python train.py --n_head=2 --head_dim=96 --activation="quick_gelu" --norm_eps=1e-06 --positions="rope" --parallel_block=false --init_std_o=0.0 --final_lr_fraction=0.02 --train_tokens=175400000
MLP neurons of a small language model. Each row is named by its layer, matrix (up: input weights) and neuron, and shows model dimensions 0-127. Each number is 200 + 20 x the weight over its row's rms, rounded and kept within 0 to 999.
Before each neuron's rows, "fires on" lists the tokens most often at its 100 highest values on Wikipedia text that the model never trained on.

fires on: ":", " as", "ed", ".", "orm"
L3.up460,191,199,190,164,209,217,169,210,200,209,175,203,179,202,181,183,190,192,181,165,229,240,207,199,228,197,229,173,218,218,181,199,234,188,168,189,195,240,184,183,190,176,200,196,187,195,164,204,217,217,197,198,192,194,188,212,194,205,171,189,185,197,200,246,209,179,208,196,181,206,198,205,217,203,214,189,179,183,199,205,189,230,205,204,194,196,210,225,205,257,203,207,187,201,203,192,180,198,168,172,194,167,213,132,171,233,211,211,197,185,212,211,200,186,202,177,217,224,163,238,208,231,193,213,204,175,196,221

fires on: " ext", "em", "st", "erm", " inf", " rem"
L3.up729,175,209,232,201,204,174,204,236,230,189,194,227,216,197,214,182,226,208,211,174,207,187,212,216,189,155,188,166,193,209,214,183,217,176,191,167,196,193,215,210,163,201,175,216,222,171,169,198,235,205,204,195,223,219,171,237,165,183,206,193,214,194,187,188,185,192,197,209,183,200,212,186,202,175,200,263,173,219,217,191,178,224,199,199,197,202,205,166,177,190,160,185,204,196,248,196,178,189,190,191,224,209,170,189,151,217,175,240,208,218,185,214,200,217,176,221,197,203,179,177,190,150,214,191,176,180,234,222

fires on: ".", ":", "2", " |", "t", " a"
L3.up277,216,181,214,184,207,195,232,224,216,201,217,202,185,208,216,175,187,214,182,222,215,172,204,205,191,170,207,212,196,227,151,179,182,209,188,217,158,199,204,216,191,201,193,196,214,194,213,200,210,155,204,157,189,200,171,197,214,231,190,218,212,219,147,226,187,205,246,190,196,211,210,186,173,206,166,192,199,235,243,199,191,229,239,196,207,245,178,182,209,194,197,206,182,212,252,203,181,193,216,200,188,224,224,172,184,195,188,174,191,195,190,194,187,208,215,223,203,259,201,192,213,200,183,210,191,189,211,167

fires on: " However", ":", " After", " For", " after", " in"
L3.up467,204,190,215,223,188,246,187,179,210,206,216,185,183,189,201,204,216,195,221,208,185,178,195,193,203,192,202,177,191,182,193,208,235,190,217,164,203,182,228,194,230,192,197,201,184,194,226,170,189,215,205,192,197,165,200,198,209,204,222,198,156,202,202,208,215,190,174,194,173,163,221,210,184,184,183,192,218,217,205,210,185,230,185,192,190,234,217,232,204,210,163,200,198,209,229,195,188,187,215,186,131,195,174,238,198,262,197,197,210,234,194,214,221,193,186,191,218,198,196,194,207,246,235,172,179,195,193,194

fires on: "th", ".", " |", " next", "red"
L3.up317,221,227,200,208,161,160,232,209,176,222,194,180,191,207,204,212,198,207,203,182,224,201,183,227,194,205,207,168,248,159,190,176,203,180,193,200,202,229,216,208,169,166,186,240,233,198,198,203,211,188,182,164,176,210,236,172,193,175,184,213,208,194,187,197,189,209,201,201,173,209,169,201,166,205,182,185,220,201,212,205,214,220,194,215,227,179,206,246,213,192,172,196,177,232,221,208,162,189,206,194,237,207,190,240,191,231,209,175,219,251,210,218,194,224,215,206,206,222,209,201,180,172,181,190,210,219,232,173

fires on: "r", ":", "t", "it", " |", "gr"
L3.up109,198,179,221,162,182,195,221,174,204,224,201,180,177,148,185,173,179,184,180,198,202,202,202,177,197,233,217,174,202,168,224,157,212,225,165,186,166,204,203,222,214,200,197,172,187,202,207,222,204,196,178,155,214,201,201,225,179,210,211,221,199,200,182,210,186,218,209,176,160,208,208,204,166,193,199,226,195,207,209,188,168,234,194,188,212,252,188,229,198,186,193,228,181,216,226,176,180,233,215,164,204,169,188,185,211,215,192,193,223,223,214,175,205,220,191,187,197,203,193,196,217,214,200,227,197,217,192,216

fires on: "il", "er", "ol", " the", "\n"
L3.up608,235,227,178,211,228,203,185,187,191,216,203,198,227,199,212,218,191,198,192,196,210,169,167,194,203,215,185,201,194,209,201,228,214,185,176,190,221,221,201,212,185,212,194,193,177,221,203,201,174,211,177,230,218,190,178,185,200,213,211,199,176,169,198,216,146,165,242,211,187,162,218,209,238,235,217,227,190,177,202,244,185,170,194,178,205,163,200,240,228,231,207,206,188,196,226,204,231,203,200,165,209,154,166,162,202,222,209,225,221,221,183,207,179,205,202,221,215,184,204,237,208,194,211,214,173,181,192,181

fires on: ".", " |", "al", "p", "b", " of"
L3.up223,149,192,169,182,218,196,201,203,222,210,190,192,203,204,204,172,205,208,173,217,218,217,200,222,211,170,183,244,211,201,196,193,173,232,174,186,193,179,205,175,190,170,180,201,198,195,189,192,182,207,221,188,188,216,210,209,221,187,151,190,179,181,174,179,161,223,200,204,204,190,182,239,192,214,197,209,176,196,228,201,204,227,219,187,179,192,213,233,233,160,210,219,237,213,186,187,250,203,185,234,197,203,222,202,231,210,213,222,183,241,223,209,224,171,223,211,202,195,191,164,250,207,184,191,203,214,201,175

fires on: ".", "==", "p", " ===", ":", " =="
L3.up159,158,165,204,185,210,231,212,212,228,226,213,205,188,179,205,211,183,182,195,165,216,224,170,184,206,202,205,215,176,226,191,216,205,215,202,187,186,213,199,218,211,213,210,215,213,229,179,214,249,204,214,205,207,170,207,190,182,168,210,177,193,207,207,186,229,152,184,186,204,184,204,233,181,226,236,138,193,184,206,216,211,196,222,187,212,197,208,228,191,203,181,206,206,174,194,218,208,230,214,200,194,174,211,192,217,218,225,199,181,204,253,225,174,196,193,157,205,167,203,148,203,229,222,204,163,199,212,218

fires on: " to", " north", " in", " across", " west", " South"
L2.up81,200,174,175,239,217,202,204,205,191,203,208,160,201,174,195,194,210,228,216,197,219,210,197,224,179,194,196,209,175,198,223,234,183,206,253,171,192,207,174,213,226,193,221,181,189,149,218,183,207,233,188,179,194,203,215,171,182,207,172,207,219,200,169,202,218,189,164,208,197,225,208,197,207,180,198,197,192,181,210,196,183,215,209,188,219,202,199,210,182,209,201,230,202,217,216,178,192,190,198,171,192,164,158,184,208,219,173,159,224,220,208,200,207,213,209,207,207,184,197,181,231,176,211,177,181,202,183,242

fires on: "'", " ==", "==", "en", "itch", " signed"
L3.up531,202,205,184,174,211,159,245,211,175,194,192,188,217,190,192,186,218,244,189,217,187,224,183,200,178,206,167,192,217,217,241,203,210,191,175,183,218,177,171,235,201,171,179,207,190,229,237,184,179,197,213,190,211,233,189,198,209,209,199,188,184,194,203,203,164,182,214,204,209,178,230,166,198,187,178,186,170,198,205,227,188,204,194,235,196,212,197,213,218,183,232,168,201,217,233,197,195,183,204,226,227,199,150,193,180,200,192,169,164,178,169,208,232,241,224,178,205,222,202,188,163,224,219,173,219,206,161,236

fires on: "==", " ==", " ===", " night"
L2.up227,204,158,179,216,223,215,230,184,182,209,228,181,214,178,190,243,226,183,188,210,213,213,175,176,182,211,182,186,209,174,248,192,205,179,185,198,196,179,222,176,212,180,202,205,229,188,214,202,179,204,217,216,211,186,214,179,196,244,239,185,189,206,201,214,198,181,203,226,175,172,218,178,222,187,187,190,213,223,158,216,201,207,187,177,196,191,220,221,163,213,147,204,165,199,195,239,158,188,229,223,181,174,201,200,209,169,200,185,186,209,192,216,207,200,216,215,223,198,187,152,183,213,228,201,176,183,177,220

fires on: " also", " not", "ly", "'", " the"
L3.up190,214,232,196,168,195,217,211,182,186,206,213,231,185,169,198,188,168,191,204,180,224,219,217,199,179,226,231,161,206,175,220,204,212,188,204,230,208,220,207,222,218,203,179,207,178,190,176,208,171,178,206,201,207,240,182,207,195,218,207,185,203,204,184,215,194,191,156,212,201,192,227,167,169,192,245,193,194,186,234,216,208,173,200,191,220,208,181,187,205,169,167,181,192,233,197,177,170,198,173,215,217,186,196,230,219,197,209,181,226,223,186,219,216,198,204,201,196,214,223,174,196,216,221,189,184,174,234,204

fires on: "r", "it", " the", " for", "s"
L2.up171,210,174,198,186,184,166,181,175,230,189,191,198,174,192,187,225,223,191,220,213,235,187,228,203,212,192,203,195,214,165,178,226,192,169,193,188,180,199,211,187,187,212,180,205,191,231,203,177,227,192,174,229,210,205,196,222,187,201,194,163,227,217,207,220,177,197,212,182,192,175,208,215,200,200,177,193,200,207,210,206,223,222,207,170,220,225,202,209,219,205,217,166,192,175,227,204,202,226,191,159,214,207,214,174,198,225,189,185,206,227,211,234,213,229,186,185,220,204,205,172,199,236,178,238,222,169,149,215

fires on: "\n", " not", "in", " also", "ous"
L3.up234,213,220,245,201,201,222,195,195,224,204,186,188,188,183,168,239,201,216,216,213,198,197,249,225,205,216,184,197,159,195,194,215,190,205,222,212,167,189,217,201,191,185,190,185,210,204,183,214,171,202,188,202,172,179,182,190,191,220,239,204,198,187,174,235,207,214,202,218,204,176,196,224,196,174,177,217,178,210,215,239,183,182,188,192,190,190,194,206,204,178,183,231,236,197,197,164,191,178,178,209,196,156,209,188,201,203,211,210,205,172,190,171,206,195,180,177,170,214,192,196,196,266,192,206,223,217,204,218

fires on: "at", "f", " a", "u", "ed", "am"
L3.up40,166,223,188,180,190,184,181,173,201,215,215,196,210,197,211,232,197,165,174,216,178,193,211,163,230,167,220,220,195,215,180,188,176,217,197,188,197,196,205,195,201,208,214,192,184,191,160,230,224,194,181,201,186,187,221,184,188,202,204,206,188,201,210,205,191,168,201,225,211,214,218,191,182,216,192,179,193,210,214,212,181,217,185,212,189,221,204,184,182,198,212,176,201,246,181,204,191,206,219,199,230,172,251,209,225,205,219,241,231,229,204,205,242,232,198,204,224,230,196,211,171,190,198,239,227,181,231,179

fires on: "==", "===", " ==", ")===", " ===", "s"
L2.up70,208,221,182,202,200,163,215,213,205,203,225,247,189,192,202,221,246,197,172,200,176,191,213,195,192,162,197,195,164,214,207,251,249,181,168,194,186,190,184,207,214,198,199,193,209,221,204,210,188,218,177,228,220,185,158,195,171,207,170,218,186,204,211,173,187,182,225,210,175,179,194,201,211,204,189,178,174,210,211,183,179,179,249,198,204,188,160,221,199,183,204,200,209,176,185,234,189,211,156,209,192,163,203,182,179,209,193,209,185,190,191,216,188,218,197,168,196,163,199,170,180,209,188,196,210,198,190,185

fires on: " ===", " =", "===", "'", " ==", "=="
L3.up750,220,196,224,229,216,178,190,149,189,203,183,193,190,177,241,225,192,190,200,201,167,190,209,214,157,238,202,169,192,188,242,192,197,191,198,180,212,220,181,185,221,203,200,164,175,194,200,182,212,188,200,207,228,160,200,195,215,266,204,221,220,173,169,203,196,213,219,200,194,168,202,170,203,219,189,189,218,199,204,204,188,213,166,189,231,187,206,214,204,206,207,227,190,171,185,234,212,222,168,199,231,201,214,179,246,198,183,200,168,197,204,198,186,213,217,201,216,187,194,198,210,176,236,229,166,213,183,197

fires on: "-", "op", "l", "s", "p", "b"
L3.up138,177,192,207,205,210,226,203,212,205,210,188,188,178,198,216,218,189,167,162,182,201,229,208,210,174,216,183,192,217,189,230,179,232,175,220,198,197,193,211,197,197,191,224,185,205,179,265,205,267,197,235,207,215,198,209,156,196,159,218,223,140,163,207,230,218,176,229,203,207,168,213,178,238,231,174,173,230,196,205,196,224,181,192,208,216,184,195,184,226,198,226,215,190,224,202,170,191,189,182,193,176,222,219,219,214,207,181,208,197,207,173,246,222,176,215,202,217,191,197,204,176,184,180,187,212,197,214,209

fires on: " of", " in", " from", " across", ":"
L2.up335,204,155,177,221,209,180,195,169,179,221,214,209,205,177,191,228,179,188,188,209,178,201,212,211,216,167,195,191,211,210,221,213,213,200,221,190,196,189,183,207,187,165,224,199,216,189,208,201,215,201,182,181,202,229,213,180,215,201,212,200,179,182,225,209,199,190,237,177,215,201,204,192,194,218,231,183,180,208,223,191,221,209,160,231,189,223,210,194,174,187,180,249,207,244,196,211,183,199,178,234,192,176,200,181,199,194,194,143,240,187,222,213,211,216,191,225,200,173,192,189,209,198,215,193,203,184,206,228

fires on: "\n", " product", "=="
L2.up447,207,202,192,211,232,200,179,231,201,224,224,193,211,186,229,224,177,227,236,194,202,203,192,202,198,218,202,212,230,192,196,232,184,192,220,177,204,227,197,214,203,197,208,203,158,208,219,204,208,243,182,257,191,208,166,185,216,194,239,200,209,175,193,210,182,159,186,205,218,169,202,211,204,193,212,225,208,192,195,196,202,161,168,193,185,210,202,201,189,185,157,197,180,187,262,175,195,162,196,243,219,198,184,224,241,190,200,212,184,243,187,186,194,198,192,186,191,146,191,204,175,207,208,202,202,211,215,150

fires on: "at", "am", "ak", "h", "j", "in"
L3.up609,201,202,209,206,188,170,217,166,212,208,226,184,186,183,190,185,194,191,203,205,182,205,186,207,202,216,220,151,196,191,171,155,186,224,211,233,178,214,201,225,214,199,193,177,197,198,186,223,228,189,186,177,200,225,205,175,217,167,200,155,184,187,206,241,192,176,217,228,198,173,203,200,211,192,232,222,182,210,225,165,194,241,209,187,187,223,195,173,185,231,223,187,189,212,188,211,193,202,192,214,212,192,225,207,198,202,180,160,173,183,196,190,206,237,189,209,207,187,207,179,186,215,148,209,178,239,232,213

fires on: "==", "-", " =="
L2.up711,191,208,220,205,227,211,186,174,181,241,165,169,182,196,238,199,207,195,162,219,212,190,197,217,201,196,229,197,176,190,241,172,210,209,205,198,221,194,192,227,193,190,221,223,207,178,209,183,220,198,188,184,173,179,185,239,216,199,222,213,210,203,192,190,195,184,187,222,215,191,238,209,198,235,212,172,189,197,219,205,186,230,197,186,220,229,199,198,207,181,186,208,181,193,188,209,213,198,202,207,179,187,222,181,197,213,191,204,193,215,188,193,196,170,178,205,223,143,236,219,212,185,220,182,191,143,200,257

fires on: "in", "r", " of", "d", "l", "s"
L3.up364,225,203,218,225,212,186,206,128,208,209,224,193,200,207,200,209,224,198,176,203,242,212,166,212,180,212,202,216,212,225,189,173,220,187,205,223,173,163,223,194,189,197,165,212,193,222,196,225,220,181,172,200,191,196,188,208,207,178,155,207,220,190,161,200,209,217,212,212,207,186,185,229,213,166,218,175,159,202,229,188,182,236,188,162,218,178,210,233,218,166,216,216,226,234,173,185,209,234,209,206,185,220,199,179,213,203,192,174,184,234,189,214,211,231,169,232,199,194,230,200,212,191,197,233,194,205,199,183

fires on: "w", "b", "v", "ev", "arn", "p"
L2.up41,199,187,206,214,204,208,188,245,215,203,171,203,209,207,201,212,202,210,213,168,192,205,192,210,182,166,207,229,179,228,146,232,210,218,207,200,214,194,177,232,194,185,213,185,181,200,241,234,204,197,213,207,195,184,212,218,219,175,204,216,213,199,235,189,202,220,191,189,176,198,205,232,203,150,197,188,180,207,198,208,182,211,232,211,225,185,203,211,196,209,182,183,191,195,190,194,214,205,175,162,188,201,205,234,221,196,210,159,188,217,211,176,212,196,210,209,174,197,209,235,195,192,198,185,169,209,223,194

fires on: ".", "\n", " to", " in"
L3.up412,204,182,175,194,250,187,190,230,168,226,194,221,177,175,199,210,226,202,233,218,220,222,191,213,216,175,220,179,199,229,220,208,196,195,192,164,212,181,196,192,190,183,232,188,172,203,224,222,212,195,209,220,193,209,198,164,197,204,200,162,193,239,186,196,191,201,203,185,182,226,212,201,170,202,216,241,179,202,184,198,206,228,196,213,221,173,171,181,207,220,222,186,217,174,194,144,179,210,208,184,225,219,185,230,204,193,206,203,156,220,237,198,205,221,229,198,206,193,201,196,169,215,184,189,175,217,233,252

fires on: " States", "ical", "0", " of", "\n"
L2.up542,198,202,216,230,221,172,176,197,183,207,240,211,202,207,218,216,185,182,185,204,193,211,165,190,196,190,177,214,248,216,170,164,222,167,202,188,231,183,226,189,175,181,204,213,209,196,220,184,189,186,197,194,210,223,210,193,202,185,202,201,219,198,186,179,202,202,181,202,150,181,199,202,235,215,178,195,193,212,215,155,198,164,200,239,208,181,196,196,229,182,172,177,193,223,214,169,202,197,211,189,191,212,208,158,200,226,217,213,152,191,209,184,179,175,176,223,180,206,193,181,256,192,224,207,204,198,197,188

fires on: ")", " as", ":", " species"
L2.up611,190,195,149,247,206,161,172,180,194,236,201,154,209,200,220,206,242,200,192,178,233,226,183,200,200,201,190,216,192,175,202,168,188,221,181,190,198,212,173,209,181,202,195,197,192,207,175,225,216,220,177,231,213,171,210,200,201,235,200,209,189,179,218,158,228,219,246,183,171,197,193,191,165,215,177,206,201,196,207,207,221,219,175,218,217,189,183,181,227,188,176,223,190,195,196,221,197,220,210,204,212,186,189,202,215,235,199,162,227,182,207,164,180,198,186,184,250,211,216,251,167,185,215,212,232,221,217,166

fires on: "v", "l", "n", "r", "p", "b"
L3.up29,176,186,190,212,180,199,233,225,199,196,154,164,180,222,200,224,189,201,193,232,198,166,190,222,191,197,164,224,232,204,203,195,221,206,222,212,219,192,216,202,218,152,183,197,165,212,210,215,208,217,197,228,228,196,226,215,176,215,178,205,210,207,216,212,191,217,195,204,194,164,157,210,208,202,157,165,201,211,208,197,176,174,202,174,189,177,223,244,202,208,207,215,169,209,238,201,221,197,156,226,180,223,190,223,249,208,217,173,238,195,182,184,214,162,250,194,184,185,228,168,173,179,215,187,198,209,190,200

fires on: "0", "n", "al", "in", "ort", " over"
L3.up727,195,186,200,198,194,219,174,177,224,226,200,194,147,164,184,223,212,220,195,202,239,168,184,194,210,178,209,208,163,213,194,192,201,190,171,209,191,208,194,189,217,187,189,216,193,189,199,175,227,196,234,206,177,213,197,214,182,186,178,259,194,187,185,230,174,175,201,229,188,205,176,214,197,202,210,201,226,216,228,173,178,172,237,205,192,200,205,195,239,220,230,197,210,189,184,208,202,183,235,167,214,205,216,179,201,207,165,197,224,197,216,216,202,217,184,204,183,250,186,195,188,250,176,182,184,218,236,159

fires on: "0"
L2.up208,211,245,209,186,203,217,211,225,167,179,222,192,231,197,200,218,195,218,203,233,201,190,188,164,205,217,198,229,187,173,179,217,215,200,208,192,200,187,190,245,220,199,221,225,225,212,192,164,177,178,185,176,176,185,209,217,189,189,205,200,209,201,222,216,174,205,211,207,190,158,205,179,216,203,173,215,229,244,226,156,212,214,191,193,213,211,197,151,218,193,231,221,230,206,197,187,195,202,232,223,166,205,215,189,182,211,216,227,188,210,155,192,176,218,225,228,179,208,190,161,187,187,213,169,209,184,199,154

fires on: "ure", " to", " on", " in", "ed", " is"
L2.up8,163,196,216,215,230,180,170,220,182,212,186,197,177,189,214,232,184,226,224,164,233,178,191,172,187,202,210,179,201,233,189,206,185,253,239,233,184,228,193,188,203,237,222,206,205,197,190,172,197,185,209,227,149,178,200,230,175,195,179,201,197,171,213,202,226,209,185,187,187,173,189,216,199,202,192,203,202,171,222,212,195,206,206,169,256,213,226,205,173,196,203,195,226,224,216,167,209,204,185,192,193,173,161,192,212,211,197,238,189,227,192,190,196,195,226,198,220,190,224,222,213,202,220,176,200,195,233,191

fires on: " of", " |", "p", "th", "st", "C"
L3.up19,200,205,221,205,205,225,158,211,183,204,226,164,207,169,192,180,228,185,206,202,200,225,212,167,151,211,209,226,217,175,197,178,195,211,183,209,183,195,215,192,195,206,212,225,220,200,172,163,225,218,204,181,197,239,231,227,196,201,218,185,183,181,197,208,167,170,190,200,207,217,166,250,201,164,200,205,200,226,173,235,170,225,173,196,186,196,180,197,208,194,211,194,204,205,193,205,183,198,204,211,222,221,199,222,238,226,210,187,168,246,174,191,229,205,195,201,219,184,227,205,248,158,223,188,234,214,191,193

fires on: "),", "(", "m", "r", " and"
L3.up620,220,212,220,196,183,252,199,195,215,222,191,196,174,188,194,212,230,201,192,197,193,221,211,180,196,206,185,213,188,190,183,204,224,236,185,173,216,172,183,191,186,189,197,168,185,202,203,183,204,197,182,162,207,195,228,238,168,211,202,229,206,216,178,229,190,242,233,168,198,197,176,185,193,250,198,190,212,213,182,207,193,204,174,209,195,187,200,229,246,196,188,204,194,206,166,196,190,198,151,205,192,155,217,196,209,197,206,182,202,236,193,206,186,195,187,200,226,236,217,207,244,214,171,228,193,202,228,195

fires on: "r", "ul", " and", " or", " &"
L3.up0,213,187,217,219,210,208,188,219,180,211,180,192,212,210,180,213,213,212,174,192,223,207,214,212,190,202,214,174,167,181,205,189,178,202,199,222,205,229,197,235,173,181,237,197,238,199,180,199,182,170,172,200,191,162,170,170,202,197,222,184,218,167,207,213,192,217,264,221,166,223,207,191,199,219,191,220,190,196,235,192,191,201,222,188,181,207,212,183,224,213,179,210,170,196,217,216,245,202,183,199,181,206,195,216,177,197,184,183,190,217,202,200,165,205,206,218,230,198,202,213,234,250,201,185,158,185,210,188

fires on: "===", "\n", " =", " ===", " dec"
L2.up146,224,236,173,169,201,207,206,162,151,171,230,187,205,195,195,241,206,170,196,193,186,203,209,157,214,179,206,223,211,185,228,210,208,221,187,204,166,188,198,214,209,209,192,224,199,210,202,213,206,175,183,243,199,179,175,199,240,214,223,237,177,195,215,204,172,180,218,229,225,210,197,156,192,196,202,167,184,208,215,194,169,188,199,206,162,171,209,214,193,206,197,178,214,216,218,191,156,223,207,174,194,169,220,204,203,213,205,207,191,209,206,203,225,216,206,199,172,165,198,190,164,200,209,212,194,197,189,202

fires on: ".", "\n", "\".", ".\""
L3.up65,189,216,158,204,213,190,202,197,184,216,228,230,178,202,205,187,227,202,221,221,228,190,198,209,236,183,209,182,180,213,187,212,212,192,191,147,212,145,211,246,192,189,194,216,172,188,200,239,204,199,214,214,219,178,236,190,215,212,228,165,217,221,191,192,209,193,171,183,195,214,189,202,201,228,189,214,176,213,161,231,190,206,214,196,222,156,176,199,195,244,191,205,200,211,210,201,186,215,209,207,181,211,185,209,198,198,198,177,210,208,230,241,190,217,247,226,193,201,192,215,177,215,193,172,182,200,217,218

fires on: " not", " each", " also", " be", "/", "ly"
L2.up579,231,210,201,169,202,194,235,142,196,209,223,216,173,168,198,192,217,215,210,191,185,221,219,163,177,152,234,216,187,173,182,232,228,232,215,209,203,177,191,194,204,194,215,197,230,196,168,257,246,193,224,214,186,211,182,196,207,200,227,190,192,175,214,187,210,204,194,175,192,214,192,192,195,205,215,191,231,202,192,203,185,165,190,208,181,204,197,210,219,177,209,173,219,229,186,240,169,197,158,187,174,186,248,228,209,162,213,187,207,203,245,197,203,223,176,201,195,194,189,209,210,239,189,207,178,179,233,219

fires on: " to", " in", ".", "on", "ation", " of"
L3.up567,206,184,190,191,245,215,204,190,198,216,236,231,176,192,221,198,210,191,199,198,200,173,174,222,225,183,223,204,187,217,169,184,154,233,220,208,207,200,175,230,206,196,190,185,175,153,170,169,226,213,215,157,207,238,189,191,219,207,208,218,206,230,185,156,210,205,175,180,182,228,179,184,207,219,167,213,200,210,160,225,172,201,162,210,217,210,187,215,163,205,214,183,178,184,223,228,215,242,206,211,210,181,180,167,204,219,219,192,212,171,216,220,207,195,201,216,236,189,195,170,215,218,224,196,207,213,208,218

fires on: "r", "c", "m", "l", "w", " up"
L3.up248,218,233,223,188,196,183,186,192,188,192,164,180,218,243,226,200,231,229,201,214,198,191,189,243,200,188,175,172,164,174,181,188,234,180,209,186,164,204,193,227,188,181,195,233,174,219,210,225,217,197,182,205,211,203,200,232,182,183,250,219,202,214,168,190,216,180,201,178,224,202,205,209,211,193,172,188,172,208,190,175,222,199,184,158,223,183,186,238,186,227,207,176,223,250,197,203,190,202,208,186,180,194,173,188,205,257,187,188,209,185,200,177,171,224,225,214,197,179,177,183,207,215,203,195,178,221,215,224

fires on: " the", ":", "/", "ation", "'", "."
L3.up585,206,182,193,225,190,203,220,220,199,216,170,175,220,165,217,183,217,205,172,174,236,216,210,184,219,208,199,199,213,222,188,207,189,197,203,225,219,223,200,187,198,200,211,189,248,219,183,226,198,211,182,209,182,188,215,209,183,211,232,185,180,203,165,206,205,221,226,199,158,171,188,186,250,168,233,176,200,199,206,221,221,203,210,201,200,201,189,190,166,224,194,212,190,192,224,204,220,208,175,226,199,194,198,180,192,197,218,201,227,217,207,213,182,168,174,143,198,185,197,226,205,209,208,208,157,184,230,213

fires on: " as", " of", ":", "en", "ip", "ins"
L3.up222,224,169,210,203,196,170,214,198,202,207,230,183,234,166,214,157,240,176,187,234,225,215,210,201,202,203,177,179,204,222,188,183,224,203,187,193,171,205,184,201,166,215,220,192,212,205,188,172,211,214,198,177,164,198,223,195,196,214,234,230,203,185,172,195,199,177,239,171,204,208,189,205,159,212,187,185,226,197,199,230,152,225,197,201,223,223,211,201,193,174,235,173,194,198,202,212,190,192,185,232,200,202,160,200,185,203,188,170,232,152,183,204,196,203,212,190,228,204,209,236,238,192,210,188,210,222,246,184

fires on: "\"", " more", " of", " made", " it", " album"
L2.up436,197,190,219,210,219,215,187,192,180,243,206,204,193,178,176,197,261,222,246,201,207,175,214,206,157,192,224,176,225,238,194,210,202,203,206,183,173,184,182,191,174,224,221,216,169,179,207,217,201,219,211,199,200,194,206,198,179,233,188,150,224,211,181,179,231,205,210,175,195,201,197,211,187,187,219,191,189,178,230,219,195,258,183,198,184,218,183,218,207,211,238,222,222,183,209,167,177,194,190,220,201,240,177,204,212,201,182,193,186,216,210,190,208,213,194,210,207,192,236,200,154,194,204,160,202,186,206,238

fires on: " and", ";", "\n", "),", " |", ")"
L3.up587,208,222,185,195,204,202,221,197,212,191,222,143,241,206,217,213,194,204,222,198,208,180,182,206,208,233,194,207,202,229,199,206,199,238,219,159,217,200,197,189,230,181,212,197,153,179,188,200,202,154,195,209,168,170,189,209,200,180,216,169,241,153,189,236,199,215,171,202,225,227,225,190,197,204,232,211,223,203,195,203,197,204,210,201,215,217,176,247,193,214,197,211,212,215,225,192,219,189,184,217,191,203,194,176,222,170,220,183,198,204,199,162,201,226,196,205,201,193,204,217,166,187,196,225,192,216,228,214

fires on: "\n", " Year", " season", "istrict", " Home"
L2.up361,226,235,210,219,204,198,164,191,171,231,179,192,190,177,174,238,175,199,251,229,200,199,233,183,201,206,172,194,226,170,224,216,180,222,215,168,191,208,221,207,198,206,204,171,181,216,188,212,209,221,163,175,197,188,197,201,215,197,195,246,158,192,206,189,218,190,202,208,205,184,181,227,197,210,186,194,171,179,194,199,207,201,209,173,196,183,213,222,203,172,217,188,195,241,176,162,230,153,174,218,225,216,181,193,193,218,200,211,216,212,184,194,205,178,165,191,186,203,176,202,164,212,192,223,195,201,210,147

fires on: ";", " of", " |", " –", " or", "\n"
L3.up525,213,159,227,230,218,232,176,181,201,234,239,219,177,210,210,196,164,203,221,214,217,169,209,214,180,221,191,199,185,178,226,159,166,203,196,209,193,192,233,200,200,166,194,193,184,186,237,162,189,226,231,194,196,204,195,208,201,170,220,164,207,168,190,191,189,191,194,207,184,177,212,193,230,194,176,183,203,219,207,204,231,213,207,224,174,208,174,191,195,203,200,222,183,202,202,205,210,193,188,226,169,189,191,162,194,207,215,214,167,218,166,196,203,239,212,198,203,162,201,216,232,203,268,199,188,200,202,196

fires on: " States", "}", "ia", " Louisiana", " Order"
L2.up517,152,204,207,217,216,201,215,178,199,184,199,191,230,214,196,209,242,193,212,196,215,166,196,195,177,193,203,187,196,203,210,213,204,204,201,182,201,221,194,162,195,181,204,180,184,174,207,207,178,215,226,202,211,183,209,204,213,211,212,180,146,139,185,178,177,193,170,198,252,153,190,217,175,212,203,195,196,200,207,201,225,232,241,200,200,180,208,206,187,182,194,186,199,196,189,179,176,172,237,216,194,192,237,193,201,191,186,198,177,205,232,179,205,197,218,232,193,208,188,246,203,168,240,217,162,207,204,178